config.toml
num_hidden_layers = 8
hidden_size = 256
num_attention_heads = 4
num_key_value_heads = 4
head_dim = 64
intermediate_size = 1024
vocab_size = 32768
hidden_act = "gelu"
norm = "layernorm"
norm_place = "pre"
norm_eps = 1e-05
positions = "rope"
rope_theta = 10000.0
rope_fraction = 0.25
qk_norm = true
attn_scale = 0.125
bias = "all"
tie_word_embeddings = false
parallel_block = true
init = "uniform"
init_std_qkv = 0.029
init_std_o = 0.00725
init_std_up = 0.029
init_std_down = 0.00363
optimizer = "muon_variant"
learning_rate = 0.00942
lr_mult_down = 2.0
beta1 = 0.9
lr_head = 0.00762
warmup_steps = 0
schedule = "wsd"
decay_fraction = 0.706
decay_shape = "linear"
final_lr_fraction = 0.0
batch_tokens = [32768, 65536, 98304]
max_seq_len = 256
doc_mask = true
train_tokens = 790700000
max_steps = 13651
dataset = "wikipedia_en"
MLP neurons of a small language model. Each row is named by its layer, matrix (up: input weights; down: output weights) and neuron, and shows model dimensions 48-239. Each number is 500 + 25 x the weight over its row's rms, rounded and kept within 0 to 999. Numbers have three digits each.
Before each neuron's rows, "fires in" lists the words (lower case) most often at its 100 highest values on Wikipedia text that the model never trained on.

fires in: "was", "he", "served", "made", "played"
L3.up491:502512541528569524511498500507496487496515455531496525495488506547464502476506539483496504499518557477512510481541516466531463541521465543509474465500490457522494447522547499527500509565509489480475514493499480507492513477513548545504496494522510478517503527515505466546516539494545474509523491467479498540516531498494521488522502465506477532503501498518522498473422516520478472512496523436515460519489480517515523469459480477491513515507533489540530497506483500506459505503484478523428480516476492498490456487483495525487501503519521507496511497514496520496494496482457480507
L3.down491:488483495501520450493514491471510506480531528513489495481501522520490525470507503482546489515518483516464495484479511535487492487505431472511511516481491521522457516478441497525505497496499486575502502500446511527505483497467443539499482523507488476460467525512478506533524499452479492494491517536470522514494501497506445505466532498515543458475479486485528542488490490507481506509470536569530502528480540506520491487484518461506466507472482447509491503451509499515516457508459512524529491507488543503452480503466504466499489503529505484513490468520500512492557471513518539489

fires in: "first", "son", "married", "company", "daughter", "project"
L3.up613:525493498478555517518513501516529519449481511511518514479510510499489527501485505498465489485518524459509478511513545486505517466517469511505484473478501474481561504504507457476463557477467517534480450512530475492504531541510521512513499500505528518526550545543471530527518460506513497510495474467511515536531486484501482483500510487511480471457487495502495441490473483512474466525517547467499437512520487513495516507496478513530453503486516487498512519464494479499493483533502488463448435485555509489481481451526553527564523498490509496512461478530532502518527482513495470482
L3.down613:498520496538433496505541546477464463479492509489496500535478494533546476478490471523485522488503512531486499525520447517498518540501475474493473506514499502521455490526470534517537477507515476488502540503483458503496486482488493476533500503521451473465462481480487535465488504493482540483517520534486478472500490502477535537457509471516515511523531497512476491531557500470489535504511477529496524537471520507520471485529529476475564471509484488522487519555477512493493506494517540501519505494475512506479497502503477489507499530516485493515538554532524481501507496511516512535

fires in: "only", "also", "not", "just", "often"
L3.up830:498506514516455482541483491481494496472475540506517513494542485512480472524492496485492466483494481527469499525510498510470487528486483489531521512520477496506559483494534492503487508517517552482522528481487457510508521517467521459496501494463509509527467456483517498519483456482519502527506495467467514529456473519520510520541436489494523510533513516496495493491492526517486500480498509496517536477515465519560525465439446518446510524507457496511492471444511517462497492486534511490484479470526476487467503476486522528465512473455486530522431506494545537499494501489520454481
L3.down830:515548533508483499541524513472488462493510478497511524452505466535522481512490502480488475476533501455520482522506501566459468502479505501470523485525503470481462505523498458493546501502534494555519511477480502499503530517456513490479529556466549410504465498489493496500493526469505488513508497490489485490468496511498508506498507459494507494504513518474479521468514508497507503504491488495483462451539451518557538449418466499498496537468504510505502500513491520495507501514503447528524479527474528484460503495490502505543472517488499510539523510505495520514495471470527490477

fires in: "until", "since", "before", "of", "season"
L3.up659:520544515474477480473539518509496462510526479476493484484509519528505541498547483483536513498519537526500488499470505520523461532517472506490475450468488477474499487523472512453563497499515480517503512493525503488494515509535503508485503478546502493470506521508479479511529567521470539517536512500514496509502537545508491493519457522533498533522483528464469471455478483497469545449509489480447487521488523519547511451507522512455470466490557512511500556448526524482481501515462499481553509503492502516535536457516505548524470477476517463486487517475498524487505495474502513519
L3.down659:456501507521479505496480503475513499506518501507557533510491567500502538533509499504484501464486518514425490496462542499535524487522544506481446496490526491501531513547458538524493496504504501538523574482490500504499523520529509463486521462543478505466516502464469484509528554522469543487499502511484516452507518494529501514520470568490498493488514481525489513469497467458499484478491486499482508514455494504522478482503500514527481489505471533431516476466516482466490496497471527457472484498507468455526504452478469510484522487520525519487482467498551523525537484480494521493

fires in: "of", "him", "group", "family", "s", "his"
L3.up288:457454522460508548507478533520470491493505536483452490461506488515521501516495468558501474515508542447464508510519527499475467526538482537462497502476449520506498464493532509498538519520483486465515454493492503506496465508538541487499503489486479494520498523496463474516502555511523518505531496564554473540452502506492487502503492504493513536482490489499500525461512487476512483495490500522536525525539494522499503452480484507462517462498451522483518535502503530500465529518513528501510506520487485473439539498482486575516493503497512475462512497501494498466533508474522545534
L3.down288:508501458497469502528519482521508491456481492512492511505558497503506485509467426459484521488486528496440508550518493530500521485521523483530515530499514520539497532504499487483478477503526481499545417538523510499508530501453486491514545508530535469488505490495495489471471461498492456490479484484480504546507519490544477497501504498536483502478533488471462523476472498508470554521460490499482486513490539514493499473480535496510443518485515490482525493479426466473520532525466499489523480526516561504521502475490514470495488531517505491502524478477511464508468460536487485488

fires in: "of"
L3.up179:514526479544473564531498492527520496480476527537467523503446492474492457483495495539510525561466568481479503508545493457532460533487559488476486510524496522477467481516502499456527471479470564480495486528454502528504493516486531471507500512487500500491516477505528516494508493477544489474518510458461495481521506529507511512515517492514519512504500504500515532505491498508466536497489486503522491513465481495460470492468475484507511433506471529481500490490488479489536504489490505495485519504499488520461510501530533509495506506517499480476542549471463492528534500521549463548
L3.down179:521500434494503472503453479534531494500447498475514538477470457514511448489496486549490524527512500467495502468528487476498507517539526501460480503497462476500489480500455493479537436476488495564474438484485471492502482521505491482523484462476521520522515495509497512502555520531506489456488508495508455471504508516514500511513464507525520495497559471450482509510504484538492489494478517551485539469485489493515477499461526518523528482499478521493528546494497526489493504552505496472495514488470511514500491499474506479459465500509471469503486517498523496474523532489510469545

fires in: "former", "local", "old", "century", "1960s", "traditional"
L3.up734:534538508526514478465477504516507508530500489511530519508503490537514461523501490534499472485480489513526495536487473494536506474493512516470487490463529496466492514511468518490471450507514513519521452450415514502492518500512545466508508478487517478492528515498471496510515469527527470450536484531507481547519492442469522512518524508505476482532539500525535514489469534484519501474491523488465484500476532450482473554488516513491521524509521477507443459524484521506499534506525476498530482529524482525536503528485467501495487547493482503500418507478521538491495482533520467514
L3.down734:479525464488522500500541505512467468514494506487497543500494523470526474498525503459443486503544515480525509488528473496473438447524504502511496473516492512520475479529500556487496539487488489491577389539487511510478527477482512522510520488553537486507519509497468439458489496492488496511478502512521491467497514507532497521519501491504552482550533482515510484546497545467503503505495492522503493498524499459469530492519484503520508517530478479479502498502521496471486524490506536476520492530469494502506507502530425502551514516525532509511513517508471529504492519533545487504

fires in: "married", "mother", "father", "daughter", "parents"
L3.up290:524472479467516529478473485522461507484482474506518555550470488483556458509485518506480509517490495494519534506480518536514482457501508493507487522438495508493447501542485523487489505517489479541502461522504495524517503561503501455464492512537463503490519501513548516481483490541490549503470507479538475489486489538523492513472516504485524489547509469473504486541465486502446529523493537546479488473472435513482501522511511500448517471519500478515494514506479489520509466513489482543501507473551473526468509506469528521493512583528489512494505507490488489482470503465484493482
L3.down290:481467504520482505462514487509523510538533512534493518500492506512483458510487531452528497505438513480489490521475514536535445546474496522456538509496515488489484491467517512473495512497509457517525387502524471483455522494468528550496495490549516512481441487481426460536504496492510503541511492552539478496514498510511527530485478494513483482480482545528469495490499475491496506480494476514475505530493480510499474467501534474507488473455502458494524488504476484447484530522483499500427506520537515543515516506480473536519527510502482533526475484522484481482482509500472507525

fires in: "is", "been", "being", "be", "s"
L3.up989:560504458531529550509466536513558510521516530522517506502501489491510496521492520492496503473498521493493508490513558468482475519442531466497506472509506539549497496517566487499490512514512510531510514468497496529482503484515583456527478505510490532517530495529484519479458500495502497430498519517482512482463493463513479489553512493513514461491511506501513487503514505480458517513508501525581475526498505508543503507502496497520539456468498489546496492504525531525507526429493497511538517538542533523467506531464508487560482479501510496501496483504505515513497503502480486448
L3.down989:540497473499510497492513504498558458526529512466515518482469507471556464532509485452513520489507492491505519462447527457483512516481497506495482500535491557535498485507495546476517544523485481516522520473537529541460549496495547512494471501473527518539488538497480480497481464451523496490503541532474482481488524469500504514490552490505526522512526506462492497457495486456495508510492491482526455505491506516506457491488496504509506489425509481545474485523538515522524494480469502500494483522520526551478550478445517496510493470512536499513557462509489533531521520471512499445

fires in: "or", "of", "de", "rear", "party"
L3.up377:514543524487479546533560489492521516490506493465513478483520513485522526512475498532491465527470536514496504470502493484489466515455491499539514520435531496489495483434507494450563540518521534537469475459486531536505478491511523514506476509502500499477507492470494501517462536496469535531460511486500533508504495490475504518497535508523523489535513502503459479478476457428515518468523483515514492491488484473499488486493534497515521504464455519498473505510509510520421522476528533476502534485471503462520545522570478529516473524492549484494485484461523508461471450496488526493
L3.down377:517498475497560533530501499480481441532513497449490481512485510496483491507501488562500482490457481526480506489488499485504525483462548482494490532479511470522540486446521481496536529485493532486497530453524483540483508497514496478496473486558535498493540500483510522471489540461507473456474498467463499483489541483526509451452501502500488515536469524487478505508489484492499531522508485480500465553492502492542504567493519492517500436531531506491481447467486479524490553502522503486497477495506500520513499516461536536513512537479527467462506512449473496492521508510462534514